config.toml
hidden_size = 160
num_attention_heads = 5
head_dim = 32
intermediate_size = 640
hidden_act = "tanh_gelu"
norm_place = "pre"
init = "normal"
init_std_up = 0.0395
lr_head = 0.00927
max_grad_norm = 1.0
max_seq_len = 512
doc_mask = true
MLP neurons of a small language model. Each row is named by its layer, matrix (up: input weights; down: output weights) and neuron, and shows model dimensions 0-159. Each number is 500 + 25 x the weight over its row's rms, rounded and kept within 0 to 999. Numbers have three digits each.
After each neuron's rows, "fires on" lists the tokens most often at its 100 highest values on Wikipedia text that the model never trained on.

L4.up70:512488532497527514478528462516535507465499498525493471447513537539492532499507491483530514544507519499508502446515508494500452531482542506482536544589510510506454473470511506485497425488535511507505483510473464525468496498521473507470496481484508511479487436473502452463484490480496500511497520494514518475503514538477505483503514486497503452475494498484492491514509505510464529478488473477475484499431506498494450526499473486515526535474475500483496483502516495527459483497546499
L4.down70:495491506541523470509489484491471513498544493496535473501500476510492496495535478488491475478490538484516462491498455501488501496483527530496511531492508468487495500455515504508521501550519543513526485464486532490521538448479462575511508507539514501498495508446522500495506514538467523492484532468465499465506514477466483486473551538494476491508515508479513475499471523519507542455459489497440494478486464521458493544494489500510521520474503520515451524450488536512503538484551503
fires on: " |", "."

L4.up602:523515532496481483454523470507498503483511524494457454556500530459460491470458523526481512458488518527464510515518506522501511531539512529501505519503510515510551532496509466483485474499520472497445522479520479499490470536475540512505473467492515478465492545522505490543500475491513452524510553502496511496492445512470456524568498501512488497492493490487510509529507512479527502482455483472498497493496511463460491490538522459467524509509449484505546481474514495474477486502522467
L4.down602:505513510507472471489492457496477490532523475550492501492491522500488462456473467528483495472513499471557483526489485498487465506510487501497500462494484507501519530447485509523512489530493500491475502503498532477522450497503483478480490440525479493523528552499498515525475434510510476496525536507485502474544463487516458486520524550472471519528472488475489501475510487481510513467476515471521494430552495487458492489525552482503522477498499531545487487522522525471523495515556486
fires on: "=", " at", "At", " Born", " Sh", " between"

L4.up330:486441442516552501482469495519519523451510511491501510491503495504464465520473540498523489542489517505473506446516506515519486464495520478504496495516532489558503550506506549514515476482504515531539479443492489564504489515539533475483494499474523517500481477498501501449529472524504487538508488473484507530516473550502525487531509521473499488517505529480494531502460509522504482497500512507509444503475524490518517524488468461485522544513471518500456490479493476473466495458516539
L4.down330:489532461552482533494463475526499478499506466483510474485535526549475492469470435517509519542451482459505508507499450477519491498484490525509487473439508529477484499520512530480480526493509460467534510512514470433494468497524470537545517487552497477454512490465506477466484506511521503504506510510510517487473549479485507473514519528463533498517494539475532507506471482474493476476506513504509499490513506504486461529491491543528498469486533470514485490538490501526493488474466480
fires on: ";", "-", "0", "2", "1", "9"

L4.up181:506547507530487502488491503518507558502528536533515503501495547442466481491522503514458491477513478488487476471495475538510537492530492518538487564496508506542496461489517521524475472492527515461538500504528468489493500511495479517480541519472529497470422490526511490549503480495518480546472555478469497491520472519506521523518487525483478542518481507479469515514505490485515480507491525456513495468483492471468496461512547464470471486502475496466515475485528499503468474492462496
L4.down181:499503481472476517528479470499522545465482489515541535484516519505480517506529545477515466537481473481514530491459491504481543472503503511497500464536530554492473520460513477492493483493574513443491486520528518486498523523544437512456512518513563479476486519482500514502528486540511476507495478493484512446494516525486538487498504491517511521430512509510452522478489521501468499514499488476494479479497496544509495479502492460527503483495467475519489527525494548516504514496488543
fires on: " most", " el", " very", " wh", " so", " well"

L2.up566:524491481474476472463489500538541509484483445516472511495494516505464488506443537414486497495498510489495531484524494504491520520469492498471494476490564505529499495485496497478502487528499480527544503539445476483527496542494520466518474472503519526460488475499490531549487484518450478525530497534512504441534467524502488511494504490506505522496491529536470484509484496501471509458497493513515497526499473490433484483506526493540523508499480542474521513481486483491465503529496444
L2.down566:492467501511484528535479507496541522492477472532554485504508495478506487488497538504517506527509537480502448506505516508474522522476543499500501476560469532531461497499518521505509503527488509487512467484478540476483540485467536532525507446516536496522486476512506512456480471478492511497489469517521453511543478482473481501525477481535547480491511536502455520445522517546491511497508497475530511544503516515445511501448478483536468504495457473515499513522481496519456482489508541
fires on: "),", " from", " the", "\":"

L2.up444:519495517532509518503498503555527498488506542491453504518506517448489488497508491445513506510509502538522502469523529493517519482494573494509473536509545475501484524539513472503502500534512458480544516520468436526508526492542527497527475441501533491485518501503471525523525534508493500561529496516474494510513498506493478508519474487500494495490461487489533482506453522515475474448476478491519462473485472483478484515503483507549529547482446473534519488491495535496479525486501503
L2.down444:487437463491471491483482533498508473521532542523512496463502547442549519503553499501482550550478493485500521483470481527544519493513539501510512495489521521478550527525514505538511534462497490525517514490481515500491485491545477540498498503473480497527482539460502533540482491508533499455491567492520533516514498508498492523519516519498521509568495519483511471525481484480483503516528541504463497511489504517470492518435501502490526490487493510528487471522497517518514476498513460
fires on: "°", "|", "-", "′", "″"

L2.up86:500468512535535497493540505548506501460495492509536503483530536530487516524530470479498456540489515490481482480525485508476515492481511513505515477515510459474485455458533509501441489468505533510525504466471474535506506481503552518447501487456487498430481434522499488467507528487518509469500498499487524475468537531484537500515511495447502455483495513493504501534475543495509537464481480496505497492484477517507445546473467489478545515478486496483484494485509494513483520520504530
L2.down86:521462464512512502515485503472540466480510510523517496515505517518506443463535436525477514540499504511485518503515482497519530491496488485488512435453510501527508483492517569532492488499496503474525541488529483443501485489496517534519528506519491528507502502452495491518452511503507514514486480488523450513507500521506532443514523511506512506508518510495493451445522459466501499539521494494475449490501543520508470486513471485546493524471468509470479521531514522441525471485498484
fires on: ";", " |", "("

L4.up228:511523464472467481439505457530489539495515502497530463512512525456503486526527545488544475495462476489486488497530525526489502505482477507515491450523528476532462536527491481543519475520511462501513490485507495508523473544509541468502520491477485514475489502461494510531494521506438455530551503516472488472490500521520500523499465526476497521487503508527432504499480537508511491509517524534477503490481468478482494508508470483543490523526498476506459500544536529504462509531480459
L4.down228:522524515493504486527440489504485482485485522512539477505501490505497484524514502500463488462499530510539515513491517516500515532465499501451471491495447483509451487486510488495539511516479457541517499534473521509530541500477467473447481511475469523487529531482512462486503540497466495512504469489474478474495437462510464485549484478428485491489466514540458510494456489538502510470462511541542519478486494478476507512516506524484497499533528498486528513467499481488544488503508460
fires on: ".", ","

L4.up536:496482541504488495523500463499517467484511499510436506489493524515452500515486531458462501478494501487525465469541517511490527512473484480520514524471509495505520479464527485495534473501517468507545467479553464504500499497491500480475523539543529547510501483550504504470525496497526495504513438486448495481488513477521498514476521493524450522513481489495482492477484522511459477420504495485511467503486500485479506510494507500572449516486448498469498475497507482443466496511497514
L4.down536:542501501505497489538501512491482506503546472526490509542524552556478498512473548483500525487540492549491518521489514473515480463476473485513496491525498491497533451501497515522508480480492499510480517493458493495512524470512486511495513534510516515478492488483503503525531484497501474480536474480487469488505518514492503492485501493483530503485536545483482476460450491529496443518542500498533466525477470483567468452446493529481500452486492488527499472465511463441512549523498549
fires on: " /", " there", " to", " code", " m", " by"

L4.up97:504458489546481452480497432517530496510504503530446478495486531490475531542462505451503485464486504492462520517510495507497553473506472514496527496507508511526484522489529448496481477478537514500540507480504483492515473533492506498462531537514482509485506462501471549559518530523466496486530490532527505523473509502480483550542505525472460533513532518530506533519486513504494480476497505541525501500496512502501482489511501521555479505511448512530482504481516527484508490503548452
L4.down97:521500534530510492533489465506537506570531513496486484455500532480485496483497532527493494461479507502538515480506514508478490465501522476574517483461452486476493504469488526485484528494492494566502483536489494512470523502486450519475474479453508485512506532514489513501504532526502468498540533528475483496495491474492472520497500453523496494493525524499480501485522493512482496506510501460521488546509540514490424554506540503518554517483488509527471485461504522533511481477501543
fires on: " by", " and", " to", " or"

L4.up311:506546493502497496457500447535523508483504529475456524510492490518502461511465491460491476504506508520451538489513501491519495502466475494455489480511514472488506491501518464502441498509535467498527510420494473479514480514510512471479521524512507511477463446504511542522502523538548516468523471540525500493458508494495518528462507546493490501499513495522533482521490512485506480495483527532487483510494481539478455514496492486534530501514473486560473485504510493561496522503556464
L4.down311:544500525476520482519506513499486505516476507513528495482482527505492481509534493500540502521506504488566516472512514514451512540470485489484552491512498478476460556497498514489575504483462505526488479544520521518517525484468514468468441467485488525521525509484480466495494520511481485542485485501421497506465468493533468488494483446475495499511509492476493452468484529483494511502491471470525531478494441489476497528486501543483498513498512492471480515504515558466490501499518524
fires on: "-", "–", " and", " to"

L4.up474:508506535502525497460521509508519527500534461516486463527519465474480460524515512484494525545499458491453499487505539529502519488443514463512482473485530519583509493453515533490485499472514462496509490489480463522547477467511490520521486485529502495459478457519516469494481551482473495493481530533551475536494539512497457515530489518500494433516472512482498519513497510477497485474512495495512484475476517498511476510485490463466498510499508441523461501524499522508488471500515469
L4.down474:518511532490478510532466508581501487519493520519491480507525442513474496471451475496519501513479459495474508522458528488513506509538519542450510530447512486518498446528525545513508497481480467488526510494480507538537510522461513501501473505513543494450483522537490511511483492516537533524508553522442544527510520503509492491535512494471539465517512500467501492501489450476539487486463498534501458494483490499495516479491486506496486512479533486485485488512510482492506490510471448
fires on: "r", " br", " dr", "i", "a"

L4.up136:550516485478483494537481483460531527456504512510485465483466521520498503510482517517507496513524521527441533501499477518528524496520485495482477490500538501507548501511515572518435467454501501507501479469530491492517515495502522433473525530498531493451480467513502484499488472535475506504508467509512483491537501536455524504509500511485476501519488490524497493553483509515491493492522490485512508492475498508472464551537572509497523517498490510468557484450501518447505485503488523
L4.down136:479471495439478503485450517516512461454427502516582498488492449477483539495498503502482503524507506492489477516536507497493473505532483527498504488535498503512485480509504470463470482477506495485522523487505507495514460516471546499471470501498501470552488471500499505501478475481488500479484492532508514482474476485541524503478505475533498490487519567501491533454513522496524531454490543530482537484514486516509538492469463480522477503505492490486448516576511473479504494496476493
fires on: " at", " with", " joined", " attended", "=", " Website"

L2.up442:516505492461491510514507496483567519506519431533516463503488551504455423510466467552505514439483491477475530492493462504512515526543478484469477506507522539596549525501532511491490478523510488503476501492525512492532507491520492503547511527514525461490488536483508487478476451508498484483482509528476505483528510492506483513541516480472466508495501506525507475510438494514505479498496500496522500490497495472492456530498519504493475498521511506486501481446511492487486489489503512
L2.down442:467489527451497485503469512500519525511446457502502472492469503480485518490518511525489476512516531438463429517519507499508541516500463499451513498532482476512498489506485517517477492508528511486530499515520494525492494511497455496454484469505527519505474539473507491562524505502479494554497497496499507480522505505450485502482545474487512500467513510478456538498480518489487497503496541492491515484489489482489507509496548542492519511546463461487508463473491492446531433484506563
fires on: " at", " appearances", " goes"

L4.up21:497477518516494515518487469497489541495488533492514506514468510452459535482456516483491532466466533511453514495477509542501487490512492546537573525533525528524502522522506502479487468494545480515476511549518490477514484536501518533490467486527512489514485506487469486501518459508505481508502538497475526471547468486513489525503505518455518488491524525478532501549549548459487550501495476484516509476514550461493519515547508481492481505465455485471465480481487521517510486514508480
L4.down21:472511501521510468489474486505515481478490504505499462480504523495523496507544527520501508528506504490524507493515499486505545497505516498474487503452472501499502495507480485452467512528466547525531449546493455484525502567465468531516491522511494535501516499492496486540483530500524494491574486515512492476490520519513494490528466497452540503509507518497492557509541502504501492459455467486460567538477528539517452489495509550506534514542490485475495514499495491548499531525477520
fires on: " H", " O", " K", " U", " Kh", " Z"

L2.up156:514545505525506476517536468521543537497519485486473501527509574457465486522477526451535496502488493510512500493519503492453490533510505447528491539507523479440516537481509489528467489509504458496524512505501478505522511513484504498483491445495541497499517464519511486503494543489483525540531492486497521484534473519479495519491517494486452493512483478497508489489446500521511497498514529515543452491483441488488500538549521516541525521487486532526537475470497541500464539493515517
L2.down156:500542526468515516476485515494472510526545521513480529516507443532496489485454493526471487517500530492480565529520493434520494492473459536483511490481483523525503472534489467505463481505534507505483454500525470436482546524534513526519511487515474484490483542523495493516470511502496482510523490522497456487464473501470448481504495474506539504482481520484487515513553492523507503533466488502510510521512517525523499515470436471469541503502479524477502476505520494492542491510469464
fires on: "-", " •", ":", " (", ")", "):"

L4.up229:544517458514466481492560468489495540490510547526474479492522603492478458496463506501479526494520513482530489478533533559519528509502486485500528457500502504472494500502520541512545491497536465489486512505511538510490466493492498496509538516488508516500497493503495555560480496471508479526516516539470480457493491497503489532488486482519515507537524492520508476503496542447496486485475506510508485506482481502478451489510540482533504473527481501466518481492514474477481522516527453
L4.down229:497549477501467494492473497499483463487475545489543577510507537523498484483490483495483482482454486523510477509461456473502542494534542499541447503469516506504512505471480505504483511476497488509506534511515527511497499438499499460532486501512453511442484509550501533503508490516536496528501510537494548478506516524468530464487535525517514513478493499509474552492490509490487526499493489482478518540500505500472553528491531536491518524521505475480504526494484500484554529490487553
fires on: " until", " from", " and", " since", " or", " at"

L4.up221:502483492447511455492510454478477508493493516478505485521487496475529502488533523537494495547483488537487491490518502536480449523477491500574518528512544501467508512519489517574507472488537466518469502474480540570539501506519514502488507484456492473481521501484478491500455467523495508544515484513514493497539499497475499490548517527460495455538473519489479469502489500520530529505540486504504502478483456462513506545504526462491535522477499484526517497507523525471490472508485513
L4.down221:496529495527538570515487478505518504529418489478488502466511473501526468466490477558509490509497503524481478487498523513505482476482474518485464475491436516502510511495484495479476516500518512519458487510432491527512548497541495517498493516506510491488505536538531519507507507497526486501514455505479511482511506448513481495486499455438507507517578511487515499523549504536531488529475460487482487504524517511481480461499544480511486507502507559495498523518481509483496484510488465
fires on: "an", "ok", "od", "ob", "un"

L4.up346:530524504485488514477468492489485539497500525494529471526487533462480483492477522517479522492493505540489512482507511531496520548518498503504532503483488544498540519525495495463518472505521443515467496509462470541485473497517488501495477480525473503509497477537507518499501468483510452530529488494463478494489443477549464544525480488518507542489481547514508449463504525507514508487567474513546416482520489448479499509501502475518502525467455515495512492490492524501479482519522468
L4.down346:457501452505486515529517478500471508503496468470529527494491475510517509464493486490504478472493517481489505501502466489511523466518535502516453516533502514506413488509524510454534496493485546489480471506498481488490542489454455533500516479476497495462485502490525505480491487521523500532490465495521522515509525537488477462484505484522486471459459504522517535439519464495432488499524526454477513483523491471538547496509523490481484532480527475492524492526498486511441483521484454
fires on: " Ch", "-", " L", " K", " Z", " Sab"

L4.up269:542552494520485448455479487514529491465509480499513494494509537489523489506474519459513441484482495505508517478522480515506547523480536479482546516520494487461533557488507486521498504458524500538521490535547542478497477497492508519480468531482505524515524450493505503480504502484459456533542516503470537490473502507509507539454468522475511496478505504510476499457482500524551444508523474486511511508499545501476491465497530500526528519509501538492479508491521530531472523543485492
L4.down269:534480517482532510533480508507503501504515520519523527491497517485487524470525523484560479514518519490494483512469510505506496496509530509466495474498477490475488508570511486500533514502494485510526526529460523508514504486465509456524498560506493501519469519503480437459462501529470537515457501561486476488536471484512497477492516477486561525557425491526503475465458530486505478485484524488498504511485525512486509538485553501518462459484478526509542490504479480514483528507503491
fires on: " (", ",", ";", " and"

L4.up313:480521500553475496530530518500493530502500485512501517495449493527480524518542516471450515540466448520505504499511508455498515485469502505478541465496494533527531513495525446525467488487537481476495480488493507474517492475482474491484490497494504448463497501507516488526513535507488508530561498481476512471503506543423464506500498500502502488531530502487538537520509514481542537457492470490529470466475478539503477488493516484514543513461460454497506475513507471537515487467499481
L4.down313:496461481501505518519492482475513514466499490479501507521517447449520497530451507481567496502524523511488502525501503477535502452476481511494523539458469520531446444517510513477510531530541483471504511460503523518491500516464480517514491492493465535521461500470528508546494519477512470480557523499487489488480474523487503487513499490492532538491485515484493521505480470499499515515553537501491519475453531477496512544499499462512429464520488555481491521495489492465497518478484486
fires on: " he", "He", " |", " was", " his", " were"

L4.up146:503521489478558459497536500521477519501492572529467514548492517514478522508474529478468505509505495494516510494512493481471518478468498545503516539525502508520500478492547450519491458535511520461498480471484505496512521472506545519500492462495544462472484444505493505499493487515523490519512512556530497476488493493466505512474471498486476484531541469474511494522504515485502507460532478458489456494470512486459439532494491498489482571483468474522522494515506480525510545495495514
L4.down146:459530545500450469469519456508539512516497496500505525534547505505447514542485467426488507474492511478493482497492491492520477494470500410508520494500491540499479483480506507511479500507496480508507463499530512513508472499484463495495466480505487474514493461487498498474526512526545530496514498483528479505519479516483519463541536472485540527499503472512483480505516526473519472513537526502530540461462477481524473506523471518488491543504450482501514483513455486482528526453472491
fires on: " |", "|", "\n", " he"

L4.up555:530511471506519512519468467503485495484514538486566509522467486487452474514494493540480502521473512470482456464524472519507550513499502570529535514479490522501510467518554503524546488522532515519495500503478464506486490488508519523498489494474506495511473468532517497485505481504506453484490549499528517450502436531479457508518510528458492535523494508481483499530500479477521533488481484467482514475489498469485494547524484495487509504457475534479508489504503548527517488549545528
L4.down555:480497496517545518486495526484489539489487496454475474507517434488511502491495459520546468488489471475490519499469499501538528489474466509542509438486536503468520497493484476517540501507531452491491518513554507531447455471522489542465521493488512506474519469514503515515509468522501514540513494444490477484496512488457493472512515486538480500524517517516470528510548488516465477449484494513495481483465511532512507508503450489484508552531471461511472485494483491518522483496519459
fires on: "\n", " well", " or", " equ"

L4.up437:529506494488488507480525445538489508477499523520519482490497557496506461507532512478494503511481493482475465481529544565488482511548484479481536466523523509528483555504489481506558487506520489525482487470508469505544462509530502510502514496512492524524526513476499505534468484491469461518521520524462438481481476493524491519499534488526517526534551551525465508492486517459498504464500490505496452501502482488478487527476489468515478512520479510499474496513501504464512486510555432
L4.down437:523506514459496527494489542508521500509470504567473461481515487492515476526526537545535565490526479541488524502503542534521519523514488502544468495504495525488512512491474537523453512448520518552542513460478536465466504494513489490491521503498537473520462534504528530504477518522480501498521479492527461507521483501516544511511477511520520513526480469516501552541528481530522453474492475496482531501496526520480498483468529487501495520491464489465478480476496455530510512509481505
fires on: " and", " &", ","

L4.up210:523487496537517487487522490511501555497522485538527514506488479474527503511479479484503475519488521491504504494519516486497463477413516489518511464463517494464510508533518568545502475500513496492488484487495519578485519493506520489484488481464477528496455508459493522530477420502527508535491490553527529498500469524479509508530503483489437471524478476501529517460498484498498516472500513462487524462502508504534493487526507504542511517478480499557505486504524510518478488478543517
L4.down210:484458513482490505493477516511491472497460483521482504545470516476506517472481495507504530467493523486508498498486547487503503487506431496512543496501486471522475478518509499458536526548530510507507518546502483490503506542503491501467501506516508477485501487561469532488463509519515517443515510518480511546506514475528483528471542494531516489449523477453512509552509561520477480516490491507537458503515481512500469478460453487482470485522555481518440476480498505456511483495497507
fires on: "p", "un", "ub", "il", "od"

L2.up618:533503498518518475520493504504512483456505471482459463515494517450463484484480537455521511503484509509532529479545523509484497523490530476496513543481501454497512528480489478526475492472500471511499518511492480499521506487491515496558503435512554517476481497525505527507505503485499487536523492478515484531503488493497494530503502495514504504517460500525475471465430531495541489440490515531537456490492474458444511515530540484576543542491505512496519499479497483519499541503516483
L2.down618:451507476525500506496537512526494545474492504522515501487526480494510498495498520535532517520530510454512490514518511507444481467462534518492497498566479511490496532523510501450518520477481493491530511513497492496491523498517524522468522478495452482510521544494479469495469505522514483483474442517500511500588483514503522491533519517539513511486509516485477515513511484558503510535526544530535464499495520537508524494471514482433542459454489482474500485472493493490514480476479540
fires on: ":", "|", "-", " •", "\n", "):"

L2.up526:503486458533500509532494474494524532532518533496518505497498556493443486570465493444484470485468493467481516481496487511522491522520503500512468491465497501506495559445504513508511464483538475513500473534500522540487501509506486515497467504476499522506472482554486496488523508506467498488516516487528525475536464519469509519498528503491466533522485476457487477536448497469497515481520500506500505509491461482477469475553553498527486485532487561485496479512508525536501470511546520
L2.down526:473491491463504464523508499444491515473528454532492533483482491508510418501485549555478496529460511490512485497479499531498546492507449479518491504517482491431500482544503479465501534490493497501478497497499499462544480490521495524507548465499474532507505509487495513466526495482521492508515476498502528492471522512514486492511504484492534528504504487525495490512497505539502459538479465501511513465510510517526528558465504486438502537463515458523517467497490551459526497491475497
fires on: " or", " such", " not", " considered", " equ", " followed"

L4.up92:519509458469477515477486479572508503485505490514531488494506523545504463496510527444521473520472515536468505451505523498440545472533510479468514512503520479446527525496502464509473501474527488538496505497509503544503496490518532535507466490477482469473512470505499497457491490515512513496500549503528522446521503513479512501572507517516494489518507514507515493526452510490512509489492444514488496520491485523459494520496550513473530493515467479515523494492505470552512561493521517
L4.down92:479512519491526476484484470480436490501494527507519505462482491458497495471495514536499496515536497509500480501508490483481488493487550509538470465482504505486486497498453494518450475547462529444503505491477462463470482459496503465563539512488529479559503493522542494499464508522512468519450485538528502520517496517500502481507518530522478565476511530517509499527516520507466508505513515489464437489476507544493537477493468494522468499506519528491533517485523503506509497531453489
fires on: ",", ";", " |", ")"

L4.up592:497524502505478516519515488511509542482504486488490473496519490480437474490545531501513529544481500476511498472513505545522477494504496447514463455469548523507472509492526501512520489468547516538531481496471528500505482533498491480469447453470532472492538492515514493477518549547459497550513568510485542463536511547475495530492481504453514480506517509504480546526463530503506521482473474471494517497473505502516484492485488488535509499474478508489478502512519510498468459519498518
L4.down592:518502509490453475480509504457503520511482446500525500513489492455544495520504518449516478490517512478559456525526485499486474471519484494461511502475480511468461523488490474461487511539513507527547496486496535483470504510480543523520526537522494492523490453471514508548497512475520493513546521494519476494491493504526470496493520535514500516490514521524506500538511506508456517520539483506441494540511490493480526505467488474507523530488484521524558507511480464428498471496460449
fires on: " was", " |", " were"

L4.up512:507522481511493518463494480511481532506497489498451497526488505433474462542491547508509504527468491490467505476532495500542496506472509517513487492510502500529485511505524503497474493479543530500532444484518504503516524465467487519518501501474494453468472502494491467514463490537486483503486559536516543485542514518527511545560515553543495477501512490511533501505475508518506519500488476507447506490509499489498496495536551455493482479496475452528540488523496513571515520544504507
L4.down512:488448455525485520525480479523476517554448521499505507518550538518462506491488492535499497516490506469507474481447494505481487508503511462530497524474541483487518507503499471535495486524468466499458479545516556534517519553488485482470483456482500527477506520499482496473503445534490532525489526511489453524523504518500496470465496488491553508504503469468485518497494499505513443491504535501505489505538517531537522442532509494537509525465487503536496511471474517512527515489503480
fires on: "a", " e", " el", " the", "r"

L4.up322:499491497454514464474558468505536508450517511511496424503501514511481485468469529492525512469482470544530514486527521490457504518499492503458528510498506496480562523522517473495523516536494488487501493503510449504499481519453545483472482501472551490497518527512506510506532444468480489509503500513464493496499519504499470511556505489526432495529524484510478483513464521506474507499462517531493486474494454485478486487504531522508481529504467491467544486497519540466482507514483544
L4.down322:454454477500472508481512530503529519489468523490462537495480473480546493531511499470488433484505518507449493464487490532535501504511517474550471496527495488489525483525511521509498490505500483499485476489538479505524516494500503508541471521522527554498459446501501522464465498498497532517465516523482522490484504527521480467471478529520547504500534516477446516501471521506469533504508487508461493460519477547479545500483514537517528493459531485476532522542479494481477528527476514
fires on: " at", "At", " graduated", " moved", "After"

L4.up361:538521546479479486482502501487494561471497500464488480495518554470500486514467520509538468508476487469489484485515501517505524520499530469535460463501509529502492548502526472529524493511528483515508523444485520489513500531426532485484515490530479485439516496497500478501499524503473468538508517505485546463468499518509487516486489533507475473514516513511471502551480520518509440513514568503496487478465496475510435477519522489521460497514498497509519507527521523500462502517491461
L4.down361:499471504517497493513496520475539504515474491521534451478516478493496508475538486487494500453521523497518501516483478498526481496478512480471516468530524544518505540504476475504539526517522548491516489519511516555484510503490529481506460537491488566463486492471510455513523510497480509465526487451498476487488470517483495437501510503518522482524525527525478534493462478503499492486513523539530506461502492456437477527456486511472529491446522511515518510461486458509559521495533504
fires on: " (", ","

L4.up636:516494482500514497501518515543552501474505506467494502522482481475522454514533497477523530512526497523527494483532535520475472531459541504475467464509496487512512548523527487537483499541501467493535475457471464529534475499519481512549464501509562531524471511522510520520490512498514507505530504520504478509527485510461501524486479482497508463526479518487488480530466500488500465486479526518500442499491461511482510514486491489526539500517445519499520464465498517502402501494527480
L4.down636:483495464490486551476485511516502489492467544483510519502459495501469496497506539522496503502539494508491518524498484522543493503498489515500537501496474563474507556497469485515470496457527489493484536505509498504458522515492478479477472508464500490496498508544488536523496515546523472537489533505470501466504491531496550480530478511526558510514517480497514491482531532473509476535468501501515544545519501570460500472460497492506525514541516522461468577496469472508502480486497478
fires on: "°", ")", "\n", "-", " School", "′"

L4.up367:513476487478468535505486525510535554473494510520468471518468501522498486566457519492486499516522521494463481487515517478537505490495478485511489503465553511488526546488513514503482491504530477504499521521467467506532491530475507469535510485522470518514449472546502519551512497522499488492504499547516488434487511526492485498541467478544527541515529518488479489495479497486468482515435458520498479515491515483443461466501565520529532499514488508472520500488497474494502513483496475
L4.down367:490551531548517540516504508485448479494473482508496483503518514518496470451473543500491482496477475487478494513483494500464523521501494497506530473554426510530434504508496455492493514516482519528520512504513506503463558498489515500480485453532507520487511526467492526446535491471500492476521504468460460513504471477538525469462512474504519446469483469500470492459526499511496501511510518505523517508500515500461499470481464501502496461506518449515507508521497474512484479484513559
fires on: " as", " /", " from", "N", "),", " at"

L4.up95:516527494486449504470535493507511541502517502516486455509507521514429458515467508487517478487509479474459541490500516545493515502552459455523526501508510504542484546488519530502530501454521505542516477547493528480511488545517530483473536467510476491521546473457461496498499493500460475512519518567479531478517480515527458545482487501502495488492514494505498512490493530499494523498494485522568512487506512470485458481482497490526458509490514491464500499456507510467484508502491510
L4.down95:455506509527487463473482502531492452487533538492515507483550509471480545505523539520520514520559524536525483488529482494536529512503523510505483512475482488457481504535476451488513492523499498557526523477476547513504493536449569519463511494499498470503492473508501491474473502480515513490502452510482505463509483486506457460513478529512481526475494476516485537447475496497525451496485459522517460506514518482514529487491485485489485479528520479486524494505488467520529500458523533
fires on: " from", ",", " of", " 1"

L2.up90:517498476471493451457492455534508530476506510500473440501494565513475449527503506439524484530494484481520517486529509515497502508462513473484514478493536524502503546519518505493501505490520473510510460524519532513513496500498534460526464460507547509463522495546509521476480495471452450542514507493543495489499497512533494520527482499496508511575497523508485480488461521496505489513477481496475491527498502471417478501481509490550501511503474459482505496522516490511509525499505483
L2.down90:474465522521508519489498543514513475458462470510498561500505493475558496495573508534507502521528509497499504519507543523475473511495508534492511503499489490528477505463489518525508497506508476501539512528457540453483492519462558521547500573490473512534508516489482492453499470477464529506467502507492481520517451502478506476518472552496505497491485494504495521474476521508500496491538540522527533494502504556521482470474536502466532478485472498475465489516480475480480484521496487
fires on: "\n", ";", " |", ","

L4.up168:529539489485494513497480474473466486475506545499483541544516548475482491517457512511489464477528491473435485462509495509494524486550501508551488522455515502505542537444506533524552476483536487505478501499509477469484517489490539512498497509542477506488470520504504511477499525497473453487497508511506475468477517496506509548506491482485508507548556500483494517512499488474528502468555498527476524503509520485468477486540580513494482517512492536496523493495493489555501521508510509
L4.down168:496515496470509471498486522500511462546484474497469513464468444487505453541508494480467539488520491527516477508528529506456467548447497552503494528486499467511535469529496507477457487558553501471467516534494474529524494497501528506518505442514502533527492481503486486499511458532455519501518463525479494524503512526481477517509489502526440504497481507503472515554486495527487513541482531510468530471521460495475492515482527507489489512500508503499498536493503515476527482501524457
fires on: " un", " such", "\n", " ext"

L4.up515:505479498499522506452488494526551544494503484516505492523476531493481509523506507447484507554484494512491478483499502472484502485443494504471555511493491525500470487491519520469465476545508570501468488448475494526519472457525474532486455499495499539492502462508466506494507526498480513499491526523510492497511516522463511496526499540488512465523483531489534497525517493465493509492423474501506479490506462480489462549495498475470521528515469495504460483513501482540464544478552512
L4.down515:493478500507500489488464480531496477498466517473522537505500484546505485533469514451475481498486504480495486462533527486503479522476470494480505496487535490555546490533468495469519555484549489472500529469529496514509525516489496495495499458541466488507476532497517571500458475533541473439471498554474492524493514475467494526455516524530449484471521500499503508512514483475483503502505483530462498502478518527495534512553531485509486494507496483497508566496496506509489492477534509
fires on: " |", ";", " "